Weights of a small transformer language model: MLP 1216 SwiGLU, rotary positions.
MLP neurons of a small language model. Each row is named by its layer, matrix (gate and up: input weights) and neuron, and shows model dimensions 298-447. Each number is 128 + 32 x the weight over its row's rms, rounded and kept within 0 to 255. Numbers have three digits each. A neuron's up and down rows have the sign that makes its largest values positive.
A block is one neuron, or neurons of one layer that tend to fire together. After each block is what it responds to, as a language model described it from the Wikipedia text at the highest values.

L8.gate436:147121095098116114163175134140116084168122151147110136155113117053131181126084136146141192131098162151119072108123087114129117059152145154115126099123114117100076113165102145164107099116111126109128147090094119133111102122174135147109126155200113119098120141136176170154134122082151117100121080117123140118100066136135101101098120160110136113107050167173200111140069175148164122162095113127198149180085157125128154113107059123105142143131109129103082
L8.up436:059146131128083107126222181124149132159178130137119159118112097154102123198125079135122137120094046142092124151124139164101057121114131130145172153074159124133148126150052128095142094110177135107156067075098139075168091125180209160127131086155099084212229100097094123067118167117104132156169118085120111143143141084086094124174133123117159131196136127114138112143131164187076129135099104099109080156135162113159117091119128127101188143136100137120158
Word pieces completing nouns for documents or depictions, often in captions or before "of", such as photo, map, table, summary, copy.

L7.gate346:140147140143118093103127093109137123179149097159134129151107200077108130111150162101150110128136132166132047084167089116098130179093154134142148083136126111111133083146099158147095105124117148147128158153148070150127075068179169148115086150111099113102099109142121108123100167102122165119140127131077103077059182126092120082160158134167159192163122142120175075119190111162146117081103150088171053123128145139126188078081157121128120103109164140121143
L7.up346:159071103064099134110219136151095099125064140088125154166159066067195185118114097121102100128056161086116117106160154083179117164124088105104077132147177137136178064123122155162085144141140136154163151112149134210171134109190155136119151150101095188173129148159104162133146104081153131104136145127140129103139141140157116176199135120131160148199157171156122127114098091093088165101099115118138144172110107096129168168089120065146061140134153109140131
L7.gate482:147156155157100089150172144106118182156154095122128103143098149155097150062162118098104080102110111101100121133135160127158140119100073102147180135091075146162136203103137111095103110128099157108169067081128131186104123124169054110127102128068172162109160119146097137076153159162163130181113084157122059173109173145123204115135103127118115113121143091161144096180131175152211178128135062066100111170159101118184144071155114130126114134092064148166173
L7.up482:102140079113098110078122119148129150103132121110178074145116120162114138151158127124050061143136175176119102177146141163140126121130094141131167119189143159145124116144093159109091077140086127124102093156157069067117106153146113122139132148142121130128123175134079100093178118105186132196149118143118065057115068152140123165120118125188114126160153154135141097096061151175124179110086146132116099138142092120128166089105148087162115133101156167172120
L7.gate516:130145105123124105156103153150140093163172181128092077068208158181124120080105127160120114157093141103144125080146128115103150172080146133134081157137099167149108164113101149084119083180058187165126092130131098124126082126170095131189100115114154175149175077192186137161089131144155194068169171108088061107125144150084170153095102163177147127117138123084162106101121119102147193114131178091116135125125200142128142141167142131146093136166132079137135
L7.up516:155123136123145121163166150090084123171161165126141136153152178113162118175164097144139185079151124110188187154155112131145168165092116190167128113134069164116136127122123138146132129137094146152149056115137154141121119096132127164201109131131152137136181131196164082206177096130111158096149151119115097161165128208157165126067134135165139090112166111151172169138128121108130146160197174107120091166126103133098169068125126144155204126104137075139194
L7.gate1125:137091109110086127126078159182101154135148154164174187120152126118150121167093137187151125154157091122148183172108147115185172119143177136081148130151103136102104112183146081086159105170117133092185195228105134156164122129104135106158124119102118160137120078168142101101140118135104157112123122080087158191157126152132188206136143108169118067133145108110144158116147182155084130166144156166151205162074126113155105177128159108120083090084108115108090
L7.up1125:099067128102132225121088138152098098105098111127097081151179080131153098132101127133122124137152122163123093147191126145105184127064215168151207185132142210109137123185161127145169104224103169103144153123124160170139136135149089091028142054160092114117141073154124124130165154142115113151116190127132142123115134119136073116135148143133083100192119089149104121132115121074128100125137102088093101151109158185138139103118225067105118131129076116172115
Plural suffix tokens completing a noun, such as -s, -es, -ines, -ies, often before of/and/in: convoys, submarines, movies.

L8.gate494:115080144106126142122101162156117171142137143170125124085119178196109113125128127062103171103155135146170127148129155160110104133068147117121104115125098132184140048128123070074124138071098085166107145094155171143143144123101185116121106162106093150063197148080156072114103170129107137163116101131137162130122098097150068162126185153135148099116168179111126069114181120130120107188113079111160170129115145074104124088157205098118116102144153134129112
L8.up494:139196110100123121096160082150168139087115136084114159098148106142073168156101102054141119137131192087133108118173080097121144190139145060167114112140149159119173145143153171113106068131177069188103124081071110135112089163143101108143105143081155145135148081065161119167146195058108106166103166147165138138126113095111097168129169149137124112044125117165074085143140155147110152116122150124151162115087134113109160135156114133163148073120080110076126
Opening or second pieces of longer words split into tokens, such as ex in Exhibitions/exercise/execute, ed in pedestal/pedestrian, Per in Performing.

L11.gate58:114111095163050151102071136086102159165082141074153082116169113125129130141125091119158203185166111130172102087135139139122110140122086191134083132137138097121121092135124097107133155169144118062142089118089156139085095141106116089067149100128102136120152188159154108123098137113144124082177098117168135168109131105081142153077104123133163105157087117132137089157073173127103098168116089077123125076086138098149165148124142168158165131118098180147203
L11.up58:169149175212105122146099145063182133144120150124085127122102124135180117123080100163118089113097061104149108102208065130175109061110179080152138083105154153133097093173111158067132112128169102082115096177158126117129142133151155175145078119110132141092141138143117128147101134115099176122161093146094132152184058121090097148181075172089111172085147138121141152092136157164094074173081144105191119155149120065130133124118131120177127130110080073100127
L11.gate93:127126155096062083102167148092077159182073132116062173120101113096132126069066178105086091137074102160085105066150090036132061139170105096133140113164061149113078166172145128120142133099124126133136084116137128099086135134159102161106092157161121127131138112130106163095096111088098136103072111091128163116122119132135105078135166116167114154209145112100122149145125171141084123178099148135068189134153138148141095147082075109139130086188106136084122
L11.up93:157130134115161117092094110056136138167122161115039096109134127078130161135164175159037132142108107143147088057156118067135105104182122125131141111141177126141140101179103130134140076093157108113181053101136121059086129159140108119134158154129130135091155131181110044116151136156130087119168155131186104131131091152114106158117124157174087117214144108160049108148123119069101094151106085114161113141085100198067142081080118112142104089152090135099123
L11.gate110:094181164093183167118192129113110163100117141088104134177083106071133124129082157132116146111124127050130142062063149177183136124117114120120102117150146144156141137103077128140139104137151114106164131128139148112074103103134160133067166090173188070143087140126180093127104139107095081139147133133149141199133084115098119147143117107153070121162130161079107183027157149147171112059129175132138153093082150090080116161131118126156084101126110155103114
L11.up110:099145149095113187128160094148148142119118112108160090169179103152095158134109127169128117096117154152153116168122106132200099150103182071119136129068135167101151094125051103103092156087087118139122104158129158090151133127124119103116127087169104058099056075152155083167181137075159104108096092204135105070113133123124145092160101075118146134170184164118162132113114152156135164125163102138142174136136143140154085165122137106111100141083118109101131
L11.gate206:148132123088110118146133155136055154108101133124125103123163091096137113075167114170090134107071076117097124081131180106103171220124115167114119118157098177066138110121117116138118126116130170092138141093128107140141089176208116139094125164132136125166181151138154114124193103224141128113151084161104153148139116127098168125154079143099123114110123125150038115132089127102089181109026126127154102115169110122146133109168140142159133178122097134160151
L11.up206:192123170125112109142144119141161162097136086092150113140128135046098101205156165171101174096105134071134135120129088097146096132095165143095110150144142129189197117143114110123115115097160101110214101111099193120135147138110152136122085118170161135160068162110086120098208178132107099096203126151168068103166180115084144115122125042136122096126220135098059047096154163157100133150173133119197105121114151140120152132187082166146099080092060141164133
L11.gate283:136128158126141198191150129141090147163077132166092121136164137166107129140117208138156118121126138093125102165107163103166204123124123146152113122143119165070088137169112169115125092194103108116107072135102077152159105139179090101198188106151099115169106145180177040143072132132131132092115114177084173136105146141101212172107102160159144122107115162156107108151105072072120166149064142127132117161102131098120179096149141165105132080172131116112122
L11.up283:168110104161093177166157085112095131153118133129115131107133143157142145096134125093114151141112110081139138152138148087117161116122117115138114089072122111167106171124152159192159100094097150169142091135075157151133133089168091073171062130108145170139118091183109122132072123131141142166154150101098075065091112108115137117088131156098167111092158118124179162162099118138094106149130122153159092083105157147113175104180129133109116140137112124147176
L11.gate350:100081094144128108111197148146082143126226105143087161137100114121129087133119165196135150106142100088096131109150192119133144118066122114079056091144139188116105079084086111089130144129179134161113167100095166120199167122127189134155101140129186099103168167151137162162148100091111087113096116174108141131150063132135101130119163079115140150154159174130121124115159184119123100141120091138159087176109098062133111116075151077178083058105067135074137
L11.up350:162151134124144090122128094123103180147119105131179153137080118099108124117148149112079207147106104107158133064170185147189160172086061128106125146151064105090133084113102076121147139145202157079134086131135120155150149102146096115097137100092079079162118176098184135139204147103088099129078107139154144128130147134115089181113146125125131158183162143133104070119122154115172117152065124122121133140185090124111091105122133126163164178122126192136174
L11.gate379:127093096168105065112143161103084143092191163122078121116100072139164155063053152116143127158093146100153117081091142093170191106141163124139048121151160144090127140121140119154173147105085090125120123110100119086121152088138129149140169135113145089094141107115161074124106103113140059111111117120140156111152119129169076078114100177105054081055133146123150108144113075162131138076119118117132162127150067162063130134131138114144109094142185143104108
L11.up379:096115059156181149109104140081108115142133134166158161139138162133122155179057121081127131121160083098127127066143119156122139199127179084125111145155117092118132099121187184171120106159167153140106064071122146105152131073162120141184132118119121160172096123114128095189158156156137114159125076136120065116138138194070126160076054140064075111110096160136182115077086134142063127124160185135122135116137137101156110137119145122154124138141124150113171
L11.gate388:165159129107119149170135062115202105151182119176120085120131105086110052182156104159164108160111114110092115163152158169221115076166129157077118125197104174149135193148124162097129117121153154127139182108127098142115097114069138130160188173165086131134087135175143138146108092038079109160111107129166104108132076104086087152138122147124107117189112202119167144065122118122123080071143123182155161087106154133126084100148197151076113116179143090084127
L11.up388:114137117118051148093114137109156099146152132155127103116195143128114074031111109160083134152096200117099141114098105094166105154105138179084107122135172101084139094092121106147083138086117157157135100155130191072123141123100123136149146160100155066111164125116144143077155165071140153108148083139075158126141068152104168131142085170123137111043081145166113142126104125115164184137089145079140183094141145117143121123074097210132123124173142109111140
L11.gate415:164141127197076107074146098163111058155082096147148136111132097153174150108134147078125137082152075138147099127150152126105100139191081155074123119105123118190105110124094185094106129146145085149138107108137153108135116153080111158147134105107059146105126149165137100159129139177172136062131137102164127085169125091154170166157019171139138165196138131157118130096068179095108160150109121128142095132128174167117115104065118166127056081118040121132141
L11.up415:116153135146140089126135102150132086128151143155140129136156134096104110138134160176102120092102113093144098111155150118072161095216146118095148105181057160143124160204183154073201070131138124147135122144176097128102112166100109127070134185111087123161166139145167135117144158132073108116115117094085160162179089164149127112086133121130134045120177100170129087110084116078132150139126093145118121135107099157139141195111119122162118147131127106135158
L11.gate434:159127087143130147154092102124098101086131146126104180104164079156111150160116168108094082140127110085118107155157122151112099116051103128127126096174090101122158167107136127084088123121132123081103107112127136133126117137079124161064075074156181159166126121125148161085089190111116170140118081098141176101126107097132116133129104152123149124170105198091197138180146185151157108103082072133081129127128085149097131080104150050139143117108148155133119
L11.up434:170132136127141178176112101094101113092171117130140117107066081086148187149134117135170154145097111166157081078121167142084165130089107145085088104151129190151129116180096142105100127178079109152152178104131102119124129140143143102100156122126140113159143125176172125095126164156103135071145122146172082122102137156148108101189131118143086105100170150083102155141087131128145117158116151106157112101156110099148100056197079171202100115104100103169100
L11.gate459:119094096169102138190155148160119119109107115116108145129148160167105111112153088168220112105092163153121120116128090125138165202138125092173174128113087148123192155133107166111146100119108123112167078163137159069187127123079206160126138110139109133131105082143130147112153137121145111072157130155140172153119073166083059098087129109091121152103147137139171062169115123111140090119118151129140176145087135168138130091119157107117152069147144101150127
L11.up459:110116117109093128074125148144117131111118129137183117080092083029149180166082117082126146094174083117127136098175095132130152112142104145084125139124143164105151129167160136064072122170187109142136145142135134099175100180101138068149106133140144103128084162113092103152090108092138140070189139086147170070077127134073152205158102187104175142043069104173164095103178108139117083123144140093167117082102093093162115122125122108117137173177110099170150
L11.gate803:122143110105121102168113137150110131142123133103106158124123069075202084113085111141096092133158174134152091116139115129127142068115134138097167114116070119124096138169054132120115106076127141100087120141174112094174115070062099156164115125110132192115097200100078099140131165088132077120185125172100100167200146094109110102094096162133156116121083139150121126112070165143156147157141142110131159160151192086101149088082151111144103173145140065119104
L11.up803:123117059105118061143117133137143149118081138093116115125079108099199110144151095112052125148117149147142116099095095067158092176157147137095118154176112159130137128114176136119083095123098083103097115189190147102145152100086133092127177122138121129124145129137154075074099191133129117139127165131144059120162109108096159196159132161157108150147104113116101094075157119175128159169160153145151124148131136127184131174166065120170106146073115067115137
L11.gate1003:107094115119108107149126163099148155096111083095075119084112069109151088148086157133148132144130188096085109138153175134141139170139175155172021148156168111143108106098124111097112112129134156082129120100132104137111134097116100178114156127127099127162131115165125158118103088113081066125126173153136091181114161166089162128149164136123148104103210151161169165141127137144121088089104120136090173116139127105099092158125179115148100086152158117129155
L11.up1003:145156125142151107176130097097123112109106162102111086026093171136155186140140089133158137165157138097116102151164191129040099062132095102115118138149120149134160103168157147185171137122174163150147160179157089155061139096155181111088177140081147151133162134143129142093130126121121078132130123176113154099152126113134109114095128111081137114128124147134179188095125087167128158128059110138119151111166042193144119125127104078098104109152091149141147
L11.gate1025:120120089119126215175130085131166054120067117110137134122091099069128186139162184169091144140126131099110121129118124132184118107048138157156116140106163114145160145110118071110107190158123155203119116089156105105110137171126117138072164184128153241148164099126124141123105220172164128140128127127148136139151107150081079183126089187116139141156102094158126167128139115101122165080143113119164140123139158089171127115154095109107155146169068058140148
L11.up1025:136150134202123129096126089125119093116101095127140121181100134102165131151117096164093134148155135139138175127089137132180154090105162130153099129093121067173136170089122101126082135122178070129124047099141144126154100173167152137079157143130135130100131115143123070181157137166136071074119132109115125147146097116074168119165159111077179117140123085207074128124177138160157123089166121151158115089103146129184176119139090115137145073175088133173155
L11.gate1068:109166101155116089133203148130121179146067166126105128110089124121172104158100132053151149121121144060087138163100133121108110190128127106101074102144144116127135154183056066085078135116167171099089077108127095113121124143154139133106112068126157091119136127172135154143164131155206165179080047133182135137083123135113130120093125107083151185149133109097138050156164104146125205107136171130183166043127133089112121119141110132119181151100105143140139
L11.up1068:171159165136107164059178111140137118177175145122136117075139139212116110118089074150102117090148100148134163095115173121112115144146092129141105121150117140168146165115105102113092091154087110126081091089144133110134098144160131124070124184057084131169159117077164150087165136091089147079128120125160127109118140164148156123159138092170065170104131128116173137113101144080129158121117099115221157125125136178166118096109103107139151128114116170105091
L11.gate1104:104137107162146164176166127207202087127123158105139125109070141132183090165131158116112191104132115159117156135137131112135111122111095162110085168192128168109152078141124123106139110141107158131103124148109152153128123110050156118069156132127113109118125185153170142111119170169109122181149143115192168077114107121135117106117166165142122130133130116162152139150190131100112066089087138092197135112096146145143144100164214150123157151174110149122148
L11.up1104:120038116105067072143186134131099104088161121137098101107141128165118154104164173206114147140096175068147173094153142150130143096098107115139156139120136152138153099154108140112143091167113154063099151134120133172090105128083208121114167171096142151159085185113154147072098101132106117099075173161143144135120140118117088146100083128150091076110105136139138148140189103150138196092089138130163131139170119108133158099103126159178177160151132112123144
Final piece of a noun naming a record, message or produced item that takes a following of/to phrase, e.g. letter, evidence, report, videos.

L11.gate53:120192141127063178132108102142155065072137078154181214104198107119159126082203086096157105100133125130114107114129100103174116123122118126160156091117147082092118111071151148224151094095152175094168184086066107122058190148127162132143148141108110134145113150162147104113123096093142152122126211172108119097156091095157087125161111106111122095091135152110119112122099091173192080155128140151147145109168100171123039124159129159131095120118138140127133
L11.up53:110070120157153168175084159112179061182118126118152170122188101153168136110092096140102160138111161111087090113095146108137145123132129172157108110104097169090095134121125163136164084104156101092131148139074147083076141139144101156086121131067087150120099091146072150120077148185113129149130176086130108125143104118071107172158178157094126185102086122139101154180150082120114114152152109055166094183143094105177065078131125169156079121097069099080135
L11.gate94:157091125115108102184124180176137133164148115156161088124190084071111134082128119101130072189185137079172063098122127104131118135136125092162206084151123143131139173129104095137135095165126172156117109090124083137145102125159105131199102171152115123148129163107075084111144088122131086144125155166087112158141097087140104106156147108097080196159091151168100195141078143185026166092113182113117100186092093108158119124058116199141103133139091140106101
L11.up94:107102089131090142168179143151129131108129166196204131060120101126154102145150125149195146161122183120121103148155166131125116087105146150131154094170127164071103128075143156146117079143072141132111123151183109092118118142163132059165107097124204182150184094103104175122106147108163168109103136112129134111166097082136091062128071162123139135169129136162083140114162139115115126166128088108101176153151119129150181099063150109163112089116140103178166
L11.gate124:096175130120161170099103129140111132142120129106094139162077127137102115091168091142099127163169129124087151148176128132160155155081166166131100144181086115171124115100140095130179130138141146159103106098113136159101127114112059089128116154149127144093153135135146140103158155100086125068109102111081120083127135073130128156164080120205126095131067150131102093071131129155093191094190149187107200156132114086107116108147099110107074064155057038096123
L11.up124:093111066117124155157115075146120128082159148140117112119116153140156092086108180106148085126140100109140164129099168149152103134143097158087114144128125141164172079171153125123169196153130126161084203133139127133129097108124153121190152154117074136117170151095101147092118165169095110134152127155097081129158098134111090040115141211050077141132183167137182094130107159134163116201111150133127137157186123160096113157147121150133138098144074168117104
L11.gate166:088166162179087172123183074182132081164084075090135168126114109109145122149092161158118125110155127097114155104161139090127173153165118092131183127124108105124188144097124136102166188192137141149139149101154134151162178113100132069148145086103079073146170149090205077097146163106102085130112112187092033095124072127098107055140109088088133117139122144138106057127116171192136091134130156098127125163071096104153088073179131105131112094111113130085057
L11.up166:174113208202169157087236134159056107116162129161195139092096105136120115072143125105116113130142175096121120114092189110109083144071147180178140119136104141116133154086139103080132117107125100092100126117178162145100082124102092114121152116148150113094172072127134181178085157174057155125125152109087100121122123138132138100124085132098170094145105107133107071148100105159137120084059133113173092181085100100118131162171136161120080079075143104153156
L11.gate301:116118119137165149152126125186174150080118095079091119111124117144092161160144098148144163155125158176130079166151120172116161120095132111130060152176171191168118161144104144121124132134141163122174099117141136146134210165131153150049133117164088139112139119100161140155223125130163162137065155077149099095120115090126213060147118150131073169133148197103129095131135179130125115060171162086144144162154148139194090170103111073116182142114139159163109
L11.up301:103132140124160146155113135186126160058150105112185101126065148178161147089171102135129185185107148124139106083121113169109099091138107140088063119171115138127121094111151143134118114126135147111144107103159098158172157143114158174100158064147097129079127184037144175070117142144114093120148094080156159142149176177114118083114166123155119107089147169118157119158118136124154122136162105128154132122114169161152140110110176108191097157184125149135144
L11.gate382:085162064135157116133138173105095156156146097119097122138132098075130114178115155157070098132118107082124139139062098138141113164124146214146142114130167121120114087161159150111154082170207174141100108108158141140178154133113082104113199160120161101150185197089115108186149159106125109096140146183141150139071092122129113127095065080133129085134107083117129040103185142129102142079118151151138101126147139118192064142123126119163115131134133122120082
L11.up382:106166086116175111112208158112127127153160168083098131134137109098135103162160129130166146108124147146070096126087128135114173112176153080095118188066158182124163132142104108137138125153146199174175116119078110124133151108137157105096157168109123142098094158108196163177156130137108125149175084150121156129117155128164151180104022092130126139083143137087063127177110119134098097112162114141095163134133109121083152111154180153128093158077131171070120
L11.gate547:071186146143075153119148116136137123140161128101128133139148148135153114162165118113108067072156142079086108109155165111070184165149122111116157097060096220090120105177067184119105064103115127149072121119169090092143093131096117133098160156128186087145104085113143130140100175091146137162111128108142136076097128147193103094119070125075106099086107124101118112109133113143168142108180135112123107095163075151144087037070072113149162165142136049101139
L11.up547:098195160084111102144079096066156127144117102150118139109116142100146113132124116112110108091126143090143053164140202122144148202132100165159099110118140142039116137142177132147131128156115092151088115131185151181114174124184131110152177175132166127160117087121125165125105137108137083153142150150111113150175069120151115148060139140102088095162115155113136104088124078140114122132156138150136158135065185109109116125187143144095140149135147159085138
L11.gate578:105138130127110162122114181122147123121199103132161164178156156187122078114096087187092154122163077155105176172134139105065123144139114103110129141126071120114171107155143089193151115126127072100122183107181140126116103147166146162080172139078167151115141156133164128115094140099143124144124132110151131105118086157139232175162162143180110116125130142125140158104090201161136073135113080137121114142131187133080117152124106120169109115069189147126175
L11.up578:159073151130129108140160131115114163075118154118147121132118149120101100097110148105145178050081083125140165156168095127114128156154105146119169072099087140144188107115173122187117131132168129037121165183128181127114112112056137126166155086088130171110091091041109159123110100107168142126148139131091123169211082139071160119124143168108125124099087146146125195116189142186132131134157183125100128120122137094145166159051048101087156176103136103095144
L11.gate619:147158069129143149138146136061139110201144143086072124101090114126111160114134121148135149145094130144121109141141183171061127131137122080145187127126142117141133131126103134090089159102181073152128103143113090125064101104147126112144200149124170102058155128121145152172113088158168086101109104111089128144157088102152097125165088092137112117112087067080139162072026117125150091147139177164128103114192187172045117108072145184156076071129100115143148
L11.up619:118137073122102130163134129133165093147172130146134076144057077127103098080157128097053109128195193198143134081129104095147127181117089164155102134146089177097125119129111143107157119123140123054144087165138171113162129216152132122166123142157175115114109097130087166191145107097131093105177153089089086134143126112073089130067072124145104168118177103071156097122067112202138144118130172100154148125138155138133109131218189123130120146090061098170120
L11.gate637:176159169157101162158118115088105131129049136137122073143114117195073176145131145176164122106146104120153118146182138076106133160102046145104092084118103128113132139057146133197177149146132158125125187113152091161147091144171072163134146105125142125137101112128149149104179119115085168148142155136085115110133079152075094127093070117074122092101109050178128130138139141147113142150112118097112179146138153071120158172180049129053158155144102170171131
L11.up637:159092180135094123157089112066172156169134090127162164135137142147148160115103115186124136111150137106135221080167160129188122096181149187164126099133156144129166151098102134104103115174137130180157144146248112139088134116079086115093128172154110149103097130098174173181065181119157131193117085148040108106159106121105143095141094139150143255143105173081137126111136141176133142108160111129119118179114099126090165169128119164070075135101128138144094
L11.gate676:079168149156093142174118137161096125137146118147126135142127134177147164113110138086132143164096108164049128074178102168166135200120126152117058091100125136091143147100134112204087138127166153121100107124096199085104169102161178171144125144093171147134102166147151109168151114145118105155058104177100120139154138125091023136093104190084151109125116118093128093130106115118150110135163126163128117152134133130162116115111131126080129142096116105090147
L11.up676:117144080143149150149103075126148072133173107089088098124116090130120176114117112108121150140118148136077110077138163160097122073078063173148105120143110135080059142193107183154120137161111133090111108125108118163123184134162215083099140155064188155197140141141197121166143205152106128163080118131105115095106159099127124150161148134134140121147100101123120154094117077112131080144062157129089102118125145123138091110082132138153131159119133133118150
L11.gate727:067094118152073184119146156159139130169164138133119173085091099128140119086136164124125140099123046122184128104160140118122121132145088098157145196171124123148119198126159142124129127156066130106119156118189075153160155138093144128143168174105144170115143164079130103080116153167139134071102134152144162136078097160168103100178102141148122138098108085142108150132094177138147164189140142078148160179102134117136096134099058070154094101078087098185094
L11.up727:147152139145071130155222123139208173175149144148104112134076166108079067123114130086175135129125139185169129098137166074088143139139181134184142121141154130148176162147176149176144170149128075141175153110096106113130128184113157138181179082082148128115109144099147127138179147174134136212146197092098143107102068082156109127204110105159136153150132124135136179111085129132120183127144167069136154214188146093128129087138119142165131098077181119110110
L11.gate822:104206108114104142101159050113119152132198070130089106071074093172130163111120147109093147115094094157115118124081142112105158102161070138152136125116154116157092136154211113088110097119123137131137102148159148152084110119126142130184161189142131156141145142104103147106112152155124112158139140153106107118103140112128140141043109114114132116154132107157124093121170114120171137148118161115124150148120141182141182099142144171126175136113098123165106
L11.up822:126134124142126093104180140149128076109166163120181098125101124130120084085106117077132106138116073118131156192106118142164076120103066146138094147136147071107177070157143128130109135052121138115126131126191089139060131108128152127124122121063152080134097120089104115100104096083130172069137141102111123116167163153150170098137093178166063159142166122099139084088119128136160119121134144158148122097081097121135138128108125176098037154107162115103166
L11.gate900:110121120138146200085181127153179074120169141155150098132103111081134109185123154098138108099133113160088105134124142111086142145177145109130138147178053121186114082097163178162157129132124091132088044125199122172124103131104140142135149119094113099144100171180123154122121143096072055120112172119098117115175137155133116074109171081125158137085132118176170070137130143132159078170138129079118148144125092138146117091177134133147140051178056121138179
L11.up900:092137096152099031120129104136147134061127121138185143142125090137131159193161146123107127147170190130079105125129118125124142127125121141142129108093142106094127072102104118127156166136138148090120102121071131142096149172171101086090223124059135117094174083098128074123162123086043167122100079164148075168108055129080080118124094133111129124121136155189151136134166113145121115119118111120178174101143115161095131079101056174139134096109110128072123
L11.gate1026:174111083148114159136112163153154068112132059075167098129072102169161118155156101142178115118089145166105101127141120178201166170149133155165060134114130170073143139113138132089139140111116161075135099093126059132137174137137155105105159164077141110100121170127112094119134146058155126102109124083124102174100115173113121095086107111143138097077135074097099109112100164169144098159098103099155143151145113153112101143139041109136044097055067169208126
L11.up1026:130141146167144119110178069145105161133160077107074093129131100145091122167139172117096184142056136075167122060110132162136187173130153104160124062120101119148131218114179137106090072129186196154146128121111094105134107104134139118073127137073180104141144111140089138096088138084147140103105139166115124121113123154063130107102167076153095172107139100105092060142134223109155147121070161091089083136123133147137147192066137142071100130079094138141133
L11.gate1055:094172107118124058113171129102126139139215114169152137184144148116135057149163092072139131145089130116149093134123114105090110198134072123126115133136117098130064195120159184118202146112156167108099150172183110158082101104135165113133159117128116116132122125122092141129173143052100106134171131116109139143158069144088112092156134060133119141099128115119115110112112081154113140108079134207183159172109100145122104058203093143137142163110178152110065
L11.up1055:102224133108091110151101155158081150154113129163127203138098132185053112172117120092097080090134056105133125104144097139145166133154159121116068091085075065127049109148133096113174153127199161143143167150172149134109128132146150143138163133104085111148107132133087132159080138116164089156108099165129208112149099137153178118149131135107117097143155154112135097124167114105121183152089122125086129152077137145063048115135098171131128109068167135155126
First pieces of longer words split into several tokens, especially ex- (exercise, exchange, Exeter), plus initial letters of names (K, N, L).

L7.gate428:113159086117095125169121193139145172191118168134109141143155142097148145092183151078152147118121121107163154084099140094136109117160137092144138163123107080094114156190143134058093147093136154117033085106121196124128132147108112091114163118059177108121147116097152134136164154120148082115130087108130153153178116133138105121057090146037101161129155147111104138131135149179155148158142153152104088145177186096098155049128100116141160068124124079042151
L7.up428:180094145163146141087126193150094124118112145065173128110102190148117082103154161151155062060134080155150117135009112129126138108153098020100144154095104147115077195175155171068073109139113154167147149107187076153102087117058162162140123117114101072163118149112122090116126173198104130117118081114108132133171122109151115073183161102068068124150127131099099139130166148110162135160155112179150116106153079123146130078100113135112126187127115061143086
L7.gate844:213202051127132166165180172140093080214109172118143187163101156130116112144163108104176155147135125149138110087086132117104139126093195162091166104150121113117129148092179114131099111095175169140075184158078090124081113189078133117073174167103141163095131179071092184082146147167144098065155074162119155136098141124151150123134133137097071100130061100136109178078139178149084138166112118128142169118123108153143129061177110148109115132122083198133116
L7.up844:139113074121107153119149152171135077148157139138102151146086064137055103163127121149105118115145156147149122145128113184052185077140117130123135143168187131161170137118158103143149157149129125102170111166093124118119168174139103128174158134098115121094188070080085140093108114151124163129156159089161104210138108126102092109154059195105117175130108125136116137072120167181098164091116106171169148173116124151157125129193120099149197110077145055161125
L7.gate872:132140114143123143126131155174172144114123108103110135147099132090150034124147180091126102086138166148128148113179133148140100073083112116140055082145155173115180132083095104123128142122127139104114201198123178112123111128086136117120141163154177103108117124095104152143105159160167148145122109138148147127098058100074104127139126150122066083165122151114146191140169127190137085128142132137051127134093112162141107084178169128120170138098092104144146
L7.up872:132136141109059155129125131113103182124108138187176092165109181125075167106106068157116151155134157145079122134130154144146169151164095126119121107153164069116095122166177127147078145101130097127090170058217130115192126119137120144145145134064133055109145117116149130145127171143085170096095094127116156118125120117140122176141163084070128146139124114118080161085179164140148115118199116125131196135140126112109131137137168160123148155139139096153129
L7.gate986:077187157170098135184150102186103133110176169159078136098111168170089129150133112122113095095135111182170146142140149137132108114147120185127106116164101130033104119091145130095130146098174141151105159103154102124115129153182131104130175077092175132094132139118126096113107125113100109134147082103157103123194137126119127102126126187106111102043099093128153100124122122090113161148116131059052136149127132111121151172139161110131145081118081168122144
L7.up986:122180172176108142152122172111101082124152165153121143122154061088112069178190173141120132027048081119129120125132144171152154090185129095088086167131187071099158089130108122164116069195122121114127140108115092137149160131138083116103150143116125105086099118160141120151083127195115140172119160085175133105124123134102109104123074105079156156145142113129130092086102065097093096163091186085098153142124102085135101139125148128075144101038109098122150
Word-initial " ex" beginning except, exceed, exile, exotic, exchange; more weakly, mid-word fragments (gyn-ec-ologists, trun-c-ated) and US/U.S. or years like 200.